Part of a small language model's weights.
Training: a variant of Muon for these matrices, 8454 steps.
MLP neurons of a small language model. Each row is named by its layer, matrix (down: output weights) and neuron, and shows model dimensions 64-191. Each number is 200 + 20 x the weight over its row's rms, rounded and kept within 0 to 999. A neuron's up and down rows have the sign that makes its largest values positive.
A block is one neuron, or neurons of one layer that tend to fire together. After each block is what it responds to, as a language model described it from the Wikipedia text at the highest values.

L8.down13,221,215,168,204,185,221,182,196,197,230,183,201,181,198,238,185,202,238,209,191,207,173,197,205,206,181,215,164,188,169,219,181,207,233,226,244,179,185,211,181,212,191,213,210,163,212,203,183,201,171,243,188,191,185,210,228,179,201,216,201,152,174,197,231,210,224,222,192,191,132,213,211,173,191,201,208,218,204,214,168,228,197,178,223,183,227,215,189,166,177,199,205,203,194,203,196,173,210,204,208,205,192,167,189,220,226,181,213,200,199,197,229,167,186,204,190,216,202,191,200,180,175,177,199,222,200,207,230
L8.down152,213,200,237,191,190,224,228,196,207,219,191,165,203,166,210,182,187,191,189,232,211,184,177,201,195,210,204,182,204,180,229,191,216,204,190,158,226,212,211,220,224,216,242,194,213,191,187,239,169,177,199,192,212,181,194,203,210,161,194,159,187,205,199,239,177,172,189,181,211,151,183,168,162,170,193,184,198,195,204,211,163,188,170,219,194,207,197,205,207,181,206,204,204,226,217,167,199,195,198,201,210,203,207,195,174,187,190,240,172,206,209,226,171,191,228,215,169,191,193,188,224,167,214,176,224,187,206,182
L8.down180,210,203,225,196,196,231,195,182,174,196,205,237,179,187,186,200,214,225,182,213,207,200,192,218,211,173,213,219,161,218,233,200,208,198,234,203,175,235,211,199,199,212,194,157,181,183,211,169,178,161,206,199,217,217,199,197,185,238,190,218,182,193,218,212,172,193,216,201,195,164,191,188,179,170,219,260,194,194,211,202,210,206,177,241,184,202,167,224,200,229,214,215,203,213,172,178,185,200,174,181,209,190,217,168,231,242,228,226,214,188,217,213,198,208,183,196,173,218,149,218,244,177,207,211,203,246,191,206
L8.down474,217,215,175,195,175,179,206,188,208,228,172,207,230,179,209,163,202,198,207,220,231,217,191,172,225,222,189,186,180,239,208,195,156,194,205,204,217,205,204,206,184,202,230,215,223,182,194,223,192,174,158,211,209,192,179,198,165,200,175,179,194,206,204,201,248,211,176,199,225,174,216,221,221,217,204,192,204,197,188,202,188,193,232,194,172,180,163,213,190,151,233,207,209,186,203,224,231,206,190,200,166,204,195,220,207,229,203,176,197,215,181,198,211,172,234,219,210,162,200,219,204,180,193,202,218,195,240,205
L8.down508,183,196,226,212,203,259,178,198,201,170,208,203,196,195,239,242,236,212,202,204,189,183,207,191,192,225,213,191,202,230,219,185,204,206,167,200,171,223,186,198,175,246,208,198,168,191,230,206,213,198,181,204,202,211,201,217,190,219,150,218,206,220,244,217,198,197,210,176,194,191,205,183,215,214,180,205,168,180,214,178,208,200,192,172,190,167,185,151,200,201,191,204,194,238,236,201,205,211,229,175,228,223,201,201,169,243,188,233,218,225,185,236,210,210,164,200,190,192,174,184,220,177,210,175,184,189,228,206
L8.down850,210,203,211,214,197,218,208,171,190,243,207,187,174,185,199,180,203,226,189,171,180,190,188,200,206,231,203,187,163,174,169,188,231,190,215,211,174,214,196,217,206,205,189,172,206,227,222,185,172,196,177,204,209,217,201,205,192,216,203,213,197,215,216,206,230,200,226,206,226,186,207,219,184,232,230,193,179,165,171,168,225,174,198,211,186,202,174,188,166,169,196,182,251,237,221,163,202,208,192,204,190,187,155,190,215,221,209,232,179,212,191,203,207,208,191,210,189,213,170,175,150,169,208,193,191,208,183,204
L8.down894,188,192,201,179,146,201,200,188,194,183,180,172,198,209,193,198,188,199,195,215,220,199,239,184,215,206,189,209,222,196,204,176,188,217,197,163,176,207,238,221,216,236,209,191,204,219,214,194,181,171,178,212,184,191,180,187,221,169,151,181,189,197,201,199,193,172,210,205,192,193,198,194,210,194,190,233,190,204,191,173,187,223,233,217,217,204,152,226,197,211,165,188,228,189,216,187,196,199,216,202,195,202,245,153,224,221,200,198,193,195,195,217,207,190,214,226,169,191,146,160,222,180,186,204,189,203,207,237
L8.down941,197,230,242,194,195,197,231,163,204,172,211,226,200,216,194,197,181,168,218,178,218,208,218,197,205,207,212,187,174,238,215,231,207,238,217,203,186,210,203,162,182,236,211,204,221,221,205,174,217,216,209,209,208,207,205,180,239,242,204,202,213,223,208,180,173,229,227,193,189,207,199,170,216,213,181,214,207,180,181,198,238,176,219,172,225,166,177,207,185,222,185,181,231,200,192,161,187,188,219,251,203,211,211,192,181,205,221,180,184,222,194,232,212,164,185,207,205,192,194,188,207,205,218,244,196,210,238,187
Responds to: Plural endings on nouns, such as -s, -es, -ers, -ies, often closing a phrase before a comma, period or "of": states, stations, fighters.

L8.down63,171,211,203,186,196,228,164,203,167,204,196,233,201,220,213,213,183,184,193,200,233,228,215,199,211,183,177,184,208,198,186,206,214,184,233,204,201,227,224,196,180,202,194,222,223,190,218,193,178,192,190,213,199,209,174,207,217,208,210,209,220,206,198,219,193,190,199,178,181,240,182,209,168,249,234,184,221,203,190,164,224,170,181,187,253,212,159,218,194,203,203,209,218,214,206,171,188,188,182,178,228,225,173,161,217,204,220,218,198,191,214,180,235,203,184,209,182,200,209,214,192,185,218,216,192,187,183,207
L8.down217,220,199,198,186,203,188,194,228,215,172,197,163,203,227,187,196,161,182,215,212,225,176,178,178,202,187,196,202,216,181,194,191,207,217,196,198,202,211,165,201,265,234,227,202,199,208,216,190,173,194,194,237,206,226,201,198,196,164,185,189,206,199,181,154,202,232,193,232,208,175,194,195,163,198,194,157,158,228,201,168,182,203,199,190,205,184,193,183,201,218,170,153,198,180,209,212,200,210,209,174,165,200,201,200,227,186,189,225,192,217,204,186,186,193,161,190,216,205,213,192,204,179,176,195,167,202,207,186
L8.down244,209,230,212,177,178,181,228,170,190,207,199,209,211,226,220,204,212,242,198,168,194,190,171,196,192,215,186,190,172,172,164,214,151,179,202,215,215,218,233,167,190,208,199,226,206,226,201,193,190,154,174,220,212,247,218,181,234,206,200,199,218,209,192,175,211,189,223,213,173,191,197,190,179,205,202,194,216,212,199,239,199,178,190,190,198,203,204,197,189,205,177,182,229,158,188,227,185,252,188,211,215,190,204,190,231,197,221,206,190,216,202,225,186,217,192,203,198,198,210,180,205,220,152,217,216,187,202,194
L8.down301,168,176,170,197,207,193,203,248,243,184,189,226,230,233,206,227,192,166,194,218,211,174,199,225,210,204,193,176,176,221,219,163,225,206,212,213,201,214,202,220,235,187,183,240,172,205,196,199,194,184,219,181,193,198,181,210,197,188,162,217,198,214,238,210,213,200,183,214,222,189,159,169,193,191,195,222,238,168,219,207,210,184,219,143,177,226,181,186,198,200,179,203,233,212,197,199,212,210,215,209,193,197,183,214,223,184,236,208,183,201,182,211,201,221,196,201,188,217,159,211,190,216,210,201,197,163,235,215
L8.down582,181,179,219,190,206,239,191,197,187,183,170,201,213,174,198,203,218,227,224,186,200,195,188,206,215,151,193,216,169,184,176,154,197,180,211,215,165,206,195,201,202,203,229,206,229,209,226,189,180,186,202,206,201,203,232,153,211,225,192,203,247,177,201,204,198,179,249,228,199,178,181,166,204,176,200,197,196,231,195,191,180,192,184,207,234,220,201,187,211,260,171,203,182,231,187,200,224,151,219,227,176,195,217,192,207,192,208,220,199,178,246,202,191,201,214,202,189,193,194,185,188,198,204,187,192,210,225,152
L8.down624,181,182,224,206,166,221,189,234,206,183,181,214,226,199,213,193,210,200,194,206,185,195,220,191,184,181,210,192,205,202,209,184,189,188,210,211,189,215,193,224,200,208,198,244,206,204,188,226,181,216,214,164,200,236,202,191,212,190,179,172,203,195,211,149,201,180,157,225,194,183,186,170,205,189,192,196,213,233,191,175,197,236,225,214,214,218,161,212,204,170,211,183,201,196,169,206,233,232,197,192,173,192,233,197,184,233,203,201,187,190,203,217,202,203,180,201,199,203,184,208,231,196,191,185,197,196,211,175
L8.down800,195,192,204,199,178,200,200,210,234,230,188,221,207,191,225,211,205,208,169,159,214,212,228,194,220,206,181,223,249,221,218,195,194,196,216,162,207,204,190,190,171,235,198,169,213,215,205,206,197,197,254,212,236,191,217,175,228,222,201,144,191,182,200,184,185,203,192,196,196,181,165,218,227,236,199,211,230,191,192,187,183,226,157,195,196,206,189,215,198,174,206,193,214,195,216,209,184,197,205,197,193,233,225,215,193,222,181,195,206,206,175,203,199,199,221,239,195,213,202,224,198,228,207,179,214,175,217,193
L8.down957,203,231,206,207,199,221,196,203,183,231,182,217,249,209,223,169,193,195,228,200,170,164,175,186,190,230,221,205,187,199,181,176,185,211,186,221,165,196,190,195,180,195,185,209,195,226,169,186,201,204,207,212,191,227,196,220,179,198,198,227,171,195,187,208,205,180,199,203,200,183,248,233,164,215,203,246,205,220,167,223,202,203,214,160,187,214,214,208,215,213,209,206,199,188,205,198,218,173,182,196,172,218,202,212,177,242,197,196,180,185,209,221,183,208,187,219,213,227,154,192,229,158,211,161,245,213,213,202
Responds to: Forms of "to be" (was, were, been, being) right after a subject noun or relative pronoun, often starting a passive, as in "The vehicle was built", "which was investigated".

L9.down864,194,174,245,225,249,181,175,231,206,182,193,186,216,182,210,208,184,203,200,204,188,213,187,190,230,215,222,158,190,192,214,227,180,233,188,199,201,194,205,238,228,197,171,204,197,197,179,214,221,189,216,183,188,177,193,192,169,205,155,201,202,193,172,214,195,245,203,185,198,192,194,209,191,225,207,172,187,181,193,173,182,177,211,224,195,203,218,229,182,193,215,209,217,212,181,176,215,178,198,225,177,202,192,174,197,231,161,198,205,209,206,206,191,229,220,155,215,235,208,226,188,194,204,159,200,185,180,189
Responds to: Word-piece fragments inside split words or compounds, often units after numbers in stat text, such as k(g), ft, Go(al)s, Rail(bo)x.

L9.down395,204,185,209,200,183,212,180,202,171,177,212,204,175,196,229,195,172,207,186,163,206,186,212,194,232,222,187,189,186,212,185,175,232,222,241,223,196,179,208,162,199,220,198,196,174,219,205,202,206,194,212,185,237,199,219,179,196,213,173,191,172,168,215,199,219,202,206,223,177,168,211,206,199,196,201,227,194,173,197,173,212,206,184,221,187,200,210,180,153,193,175,211,229,228,243,196,190,206,240,211,193,182,216,202,199,235,204,225,221,229,205,221,231,209,187,229,210,195,204,210,182,219,190,203,182,253,214,194
Responds to: Plural suffix pieces ending a noun, mostly -s, often after numbers like "two" or "four", as in doctors, floors, members.

L6.down20,226,203,222,205,181,183,193,156,221,225,181,172,193,213,206,194,203,219,238,224,180,213,216,213,233,180,220,194,195,223,189,203,176,187,223,208,170,194,212,236,183,230,216,204,219,197,191,230,216,180,186,203,199,184,188,228,187,211,198,198,204,201,206,199,201,231,208,153,237,200,182,206,168,195,222,155,186,221,202,221,194,192,238,233,182,216,181,229,174,170,184,235,224,180,194,181,213,225,193,169,178,173,181,204,205,200,198,154,176,214,212,204,181,226,153,177,217,201,179,200,185,197,190,211,219,197,226,217
L6.down95,200,207,196,174,185,221,185,182,229,182,224,194,199,166,230,176,194,160,189,177,197,178,202,183,198,230,205,211,211,194,203,187,222,199,173,208,196,192,190,189,163,201,211,192,191,183,188,180,179,204,210,180,196,172,180,200,165,225,190,226,193,144,206,219,222,213,229,192,187,216,184,200,207,180,196,196,209,179,193,236,205,200,206,188,209,214,264,210,176,228,210,207,187,192,203,184,173,192,222,203,225,181,205,202,198,209,222,240,191,229,237,194,192,225,213,196,206,223,213,183,173,225,172,185,216,204,196,223
L6.down386,185,199,166,178,194,165,225,214,163,196,221,193,185,172,174,201,172,216,199,194,172,198,158,221,194,189,206,184,244,200,201,190,196,208,211,200,203,201,229,212,186,184,204,184,218,201,204,204,201,205,201,206,209,171,212,227,213,238,180,232,177,198,260,218,194,201,206,171,162,186,216,174,231,200,209,210,220,240,173,230,210,222,197,202,196,235,214,225,205,191,203,183,187,186,204,169,229,201,219,179,206,197,206,205,216,166,219,218,216,227,207,220,204,221,179,224,204,207,249,178,229,199,162,221,196,204,188,248
L6.down421,193,205,207,229,189,226,180,213,167,179,187,194,197,223,194,203,178,210,224,192,191,230,166,197,199,214,189,184,212,196,225,191,220,186,238,187,199,191,252,200,199,178,194,191,188,185,213,124,189,224,177,210,193,200,225,179,210,176,191,169,173,180,200,195,192,189,213,192,183,200,180,186,205,196,177,165,240,157,218,196,225,198,199,230,176,198,215,201,189,202,225,234,194,191,205,232,216,239,193,190,209,209,202,171,178,216,203,183,231,184,205,164,210,197,221,187,185,173,202,180,210,199,189,213,215,245,231,204
L6.down458,167,227,221,214,195,167,177,232,202,203,191,188,199,177,184,224,186,216,210,202,193,213,203,229,221,217,209,219,207,198,172,201,199,174,227,216,195,214,188,215,198,198,185,190,236,185,189,196,206,234,209,152,221,247,190,194,197,226,187,218,211,200,214,199,200,216,200,203,227,234,183,178,218,254,216,214,198,173,148,202,226,196,200,190,214,216,215,206,194,193,202,216,188,196,191,176,182,174,178,178,194,178,213,195,200,225,192,218,216,174,164,161,206,212,200,201,185,182,195,206,210,203,187,184,191,198,210,235
L6.down568,209,213,206,207,205,189,227,185,212,175,210,204,215,210,200,183,219,235,192,173,231,194,200,218,189,160,218,192,180,183,202,235,187,227,191,180,177,239,196,188,165,194,196,209,190,227,219,176,244,185,215,191,199,174,212,216,222,230,236,223,192,168,213,205,189,210,194,212,203,155,186,227,187,217,157,159,206,215,174,174,215,182,155,182,208,192,180,195,185,240,174,179,212,169,201,195,187,202,212,218,235,194,217,193,185,223,239,224,204,202,226,236,211,228,207,213,217,196,180,204,203,171,216,207,211,181,230,201
L6.down581,193,205,180,173,188,223,197,184,202,217,211,190,198,196,187,183,170,209,199,198,199,222,198,252,207,152,170,168,187,204,218,221,211,226,208,189,190,202,199,201,177,167,211,212,200,190,222,195,202,228,181,205,227,209,219,188,216,229,217,207,184,202,216,211,198,201,209,183,214,211,197,176,161,219,218,185,185,202,183,177,192,217,171,185,188,191,156,204,181,211,189,156,217,193,209,214,240,193,194,198,221,171,178,182,156,204,187,193,178,185,181,180,179,210,191,213,229,234,214,208,170,185,211,194,195,238,212,227
L6.down649,216,218,155,209,220,189,243,205,194,217,209,199,222,201,167,209,186,233,215,213,198,210,191,173,190,262,203,180,167,204,203,181,194,162,238,224,213,220,194,190,192,200,200,171,199,181,190,196,187,237,200,213,194,192,191,212,189,210,219,180,190,200,204,176,224,207,193,183,188,203,200,204,205,207,214,222,175,216,199,215,179,200,221,196,175,224,230,215,195,201,195,222,188,215,227,212,208,198,187,175,176,192,195,222,191,217,171,206,179,228,193,183,217,201,206,222,198,187,249,207,159,201,192,222,160,232,217,212
Responds to: Middle letters of time-zone abbreviations in parentheses (IST, CEST, EET), km after numbers, and slashes in infobox-style data; weaker on mid-word fragments.

L6.down81,172,192,159,185,194,235,198,218,196,149,195,199,183,211,162,202,208,189,170,223,208,210,165,201,212,182,173,195,175,204,216,207,211,188,211,223,169,181,196,194,182,208,235,154,195,152,217,182,193,206,206,209,200,199,197,215,208,212,200,156,227,185,182,183,188,204,193,180,172,214,214,150,214,226,196,175,207,197,206,229,203,218,176,201,223,197,167,208,200,194,195,182,214,213,201,177,223,214,174,177,183,161,228,210,228,204,192,217,217,204,223,220,237,224,174,184,211,193,173,194,224,221,205,153,197,197,206,184
L6.down110,196,191,216,177,172,210,191,218,212,181,178,170,176,229,194,187,210,191,179,196,169,195,178,197,218,195,189,192,219,208,200,188,185,194,182,172,178,238,196,183,200,187,177,163,176,227,213,192,187,182,195,170,181,221,232,200,234,206,201,217,195,200,199,189,223,206,215,197,211,237,195,200,229,231,205,223,220,207,217,211,200,191,213,198,227,205,153,201,217,172,169,225,204,198,183,222,229,166,199,181,222,198,235,244,206,212,184,229,196,174,184,214,203,239,254,227,182,197,176,229,195,201,211,165,212,203,218,194
L6.down296,166,215,169,192,209,241,177,183,186,145,208,193,162,212,196,183,219,213,178,229,187,222,236,222,189,187,197,198,190,218,222,187,208,196,162,192,206,188,193,209,173,222,212,205,202,184,196,181,191,193,228,211,220,214,193,149,242,250,189,190,212,208,193,197,216,211,195,223,224,172,186,164,174,223,198,184,186,205,217,200,191,201,185,223,213,187,163,196,221,199,159,183,204,203,209,218,207,185,189,181,160,181,234,183,199,209,196,225,180,188,187,206,234,202,193,217,202,199,187,187,184,196,192,200,206,148,188,181
L6.down342,177,193,157,196,209,195,191,158,230,180,182,201,213,218,213,205,222,199,216,195,206,198,213,205,215,186,198,201,200,214,212,215,186,192,200,210,159,185,207,140,204,176,190,218,217,205,207,206,186,193,223,217,191,227,205,206,192,195,198,199,185,211,192,171,217,174,229,209,204,185,237,193,189,222,183,167,190,223,228,177,182,165,223,182,195,196,182,228,194,178,172,228,188,178,193,205,181,184,190,184,201,173,212,200,199,223,210,212,162,203,216,205,188,256,181,211,185,174,188,223,173,236,202,206,240,211,205,211
L6.down450,150,224,226,215,177,224,180,200,187,218,201,204,209,180,182,222,199,173,187,221,234,200,203,198,203,220,186,201,177,181,162,247,178,206,173,174,192,190,184,235,191,201,186,241,222,182,238,210,197,219,180,219,208,195,214,207,206,181,204,178,203,169,158,185,199,209,199,195,209,197,182,204,190,149,179,177,252,169,228,200,184,190,211,184,197,206,213,193,181,176,181,212,202,213,189,215,190,190,179,199,217,188,221,209,198,179,181,196,175,200,222,185,208,219,231,209,179,184,175,193,205,234,212,180,191,187,166,226
L6.down536,198,181,168,194,227,209,232,174,169,195,182,179,216,213,171,199,222,240,181,199,213,182,213,205,195,175,153,194,223,192,183,207,193,200,188,186,215,191,250,201,219,194,213,179,207,215,213,213,190,208,212,205,198,199,210,176,219,199,217,198,167,186,188,199,184,196,187,191,210,196,167,196,195,193,215,222,196,209,210,246,182,223,215,179,197,225,159,177,183,238,200,215,199,208,198,196,214,209,181,211,205,191,185,217,222,190,194,205,188,183,207,189,246,170,216,231,176,217,194,169,199,223,179,176,184,203,228,224
L6.down678,186,178,196,220,200,180,174,205,208,182,211,189,221,207,205,177,187,213,210,193,224,190,167,201,229,191,223,192,185,200,165,213,217,204,219,201,212,190,225,207,217,192,236,228,245,217,215,162,186,199,177,210,223,190,208,199,185,214,181,203,174,212,229,199,237,184,213,189,203,214,240,177,217,194,211,210,209,196,211,158,172,208,231,175,241,249,178,217,222,220,221,167,204,194,195,218,199,180,173,171,191,219,186,187,200,233,208,187,215,236,213,181,166,196,233,192,206,205,241,182,182,199,213,206,202,208,219,204
L6.down916,201,226,223,184,196,179,206,171,219,193,179,186,174,219,230,249,208,215,223,192,202,185,223,187,179,176,158,216,222,190,202,201,199,194,218,206,214,225,199,193,192,183,150,203,204,197,206,184,151,185,211,221,236,215,208,188,247,220,212,216,211,177,201,183,201,232,173,198,189,200,243,186,187,187,207,210,206,183,214,171,203,186,227,201,202,175,228,193,197,179,209,225,211,189,193,175,221,179,185,200,176,212,204,182,179,230,167,196,189,197,223,194,198,164,214,245,199,170,178,185,226,221,191,219,200,164,203,232
Responds to: Fires on predicate-introducing words after a subject, mostly word endings like long-er in no longer, remain-ed, then, already, currently, plus "He was" and "only".

L9.down929,170,218,163,167,182,227,205,166,207,191,167,201,178,201,227,142,212,193,231,190,181,217,235,210,223,193,162,195,176,183,176,211,211,238,185,184,197,200,208,216,207,172,221,209,194,182,213,243,186,186,205,188,204,203,207,214,193,192,190,184,200,212,194,209,211,181,217,176,171,188,183,200,210,226,209,203,200,212,202,219,221,236,245,186,237,207,147,197,187,182,191,236,220,183,187,216,197,190,174,197,221,196,210,179,192,215,197,163,201,160,187,175,201,249,233,192,158,193,194,201,194,218,175,198,195,179,189,207
Responds to: Finite verbs, mostly is, was, are, were, right after a subject or relative pronoun (Kannan is, who were, he died).

L8.down36,230,185,171,215,203,188,195,216,212,207,202,201,218,213,202,179,184,179,201,232,196,193,199,202,179,216,213,190,228,197,201,234,180,189,217,177,196,183,173,233,210,233,215,229,225,221,214,223,194,174,164,171,210,234,198,207,163,195,217,209,181,188,215,242,234,150,177,218,192,167,176,214,191,204,169,186,179,197,167,189,198,207,204,203,203,224,221,242,237,209,238,212,220,234,211,195,195,184,185,168,189,212,163,158,201,219,198,204,205,213,171,162,166,204,177,181,196,221,204,191,220,170,194,187,226,179,199,240
L8.down100,188,177,206,223,198,183,193,232,174,201,237,188,210,175,161,196,183,183,195,202,204,220,191,207,207,176,193,237,199,201,187,200,176,231,230,194,196,189,217,167,199,213,206,191,220,196,175,183,210,226,203,208,189,206,192,212,180,214,212,208,205,210,220,199,215,183,205,190,192,181,187,242,171,227,211,212,210,184,227,171,199,190,204,196,190,205,200,184,199,171,231,236,197,210,186,169,209,192,216,201,207,258,221,229,230,174,202,154,170,217,184,211,209,204,177,175,187,191,157,185,210,170,177,174,198,211,183,212
L8.down139,215,175,200,197,189,196,179,234,219,187,230,220,196,225,214,208,192,224,215,203,225,233,193,196,153,187,178,214,188,209,226,199,201,182,177,194,190,216,212,197,190,193,209,206,242,189,203,202,220,223,228,206,178,230,186,196,214,197,218,207,217,217,215,206,196,196,172,193,186,225,179,203,223,214,206,212,144,231,200,218,214,226,184,169,192,192,193,175,206,215,214,238,225,209,168,233,197,190,156,217,216,184,208,221,203,185,193,208,214,203,236,191,179,183,206,227,223,197,218,173,238,199,183,246,206,164,177,187
L8.down400,178,230,214,190,186,212,238,203,207,220,215,204,208,203,181,179,202,187,200,209,178,192,220,182,220,166,231,214,214,166,195,228,230,202,198,169,224,181,205,204,203,174,185,206,203,204,224,156,222,228,202,197,223,214,214,175,205,229,163,199,198,192,197,197,212,215,195,258,222,192,210,197,208,207,181,189,217,205,196,204,185,237,194,236,205,206,163,174,205,203,178,206,177,191,266,175,204,193,220,213,210,181,238,232,204,212,200,180,192,188,199,172,196,146,193,192,214,190,194,193,215,197,212,240,194,214,197,194
L8.down617,220,191,213,200,207,223,214,202,200,189,178,184,223,196,174,203,185,186,190,216,208,203,174,203,211,221,215,197,216,187,207,204,168,199,203,186,170,199,225,238,219,224,196,149,220,188,207,211,241,133,229,219,228,208,193,213,200,167,189,213,216,241,193,192,217,185,168,211,189,220,192,204,218,211,196,178,213,189,194,228,190,166,202,238,232,196,220,203,234,210,241,206,227,184,242,203,196,199,243,176,187,194,201,229,179,186,187,208,199,173,220,184,206,209,190,220,214,213,184,236,211,197,171,205,176,208,211,190
L8.down776,170,218,184,247,208,154,229,204,164,226,260,204,195,180,200,224,180,194,215,219,212,191,198,218,190,201,207,185,211,202,226,181,164,187,202,196,235,209,220,221,232,169,237,186,190,221,222,191,177,211,211,186,218,182,209,244,176,211,186,222,225,187,220,202,203,137,226,197,194,196,222,194,184,150,211,204,202,187,192,205,208,181,229,210,209,196,193,217,212,225,162,195,176,199,230,196,188,205,214,207,203,195,179,204,214,186,208,203,175,199,222,191,186,209,206,191,213,178,241,240,186,208,231,181,188,190,186,175
L8.down839,171,159,203,223,226,208,157,198,215,195,220,216,209,200,220,180,244,211,213,238,193,171,193,201,213,195,181,190,216,181,189,227,191,205,168,207,218,204,214,195,204,202,184,185,240,173,201,223,201,171,173,171,205,199,195,187,223,194,205,220,230,206,212,154,197,222,206,192,186,213,252,183,184,179,205,235,209,209,212,208,182,212,227,186,180,186,179,191,200,198,234,210,192,205,219,171,217,199,228,204,182,173,230,198,180,205,168,182,194,219,185,228,197,222,221,184,215,184,197,206,217,186,190,187,176,173,185,173
L8.down934,195,223,193,175,192,167,194,209,212,197,224,180,191,188,227,219,209,199,189,173,179,202,172,160,206,200,210,193,176,255,199,192,175,201,178,189,196,217,193,195,190,220,213,197,166,199,188,185,198,193,186,194,185,222,169,194,222,192,212,212,200,199,168,185,233,190,221,176,178,222,191,215,199,219,198,163,206,202,163,236,190,193,172,174,194,166,162,212,193,191,194,222,212,221,190,212,171,201,201,197,214,247,187,194,189,195,187,194,203,220,216,224,200,172,175,220,218,196,268,256,227,189,217,193,201,194,199,192
Responds to: Mainly tokens inside imperial/metric measurements: the "in" after feet and the "(" before a metric conversion, as in 9 ft 9 in (2.97 m); weaker on scattered word pieces and figures.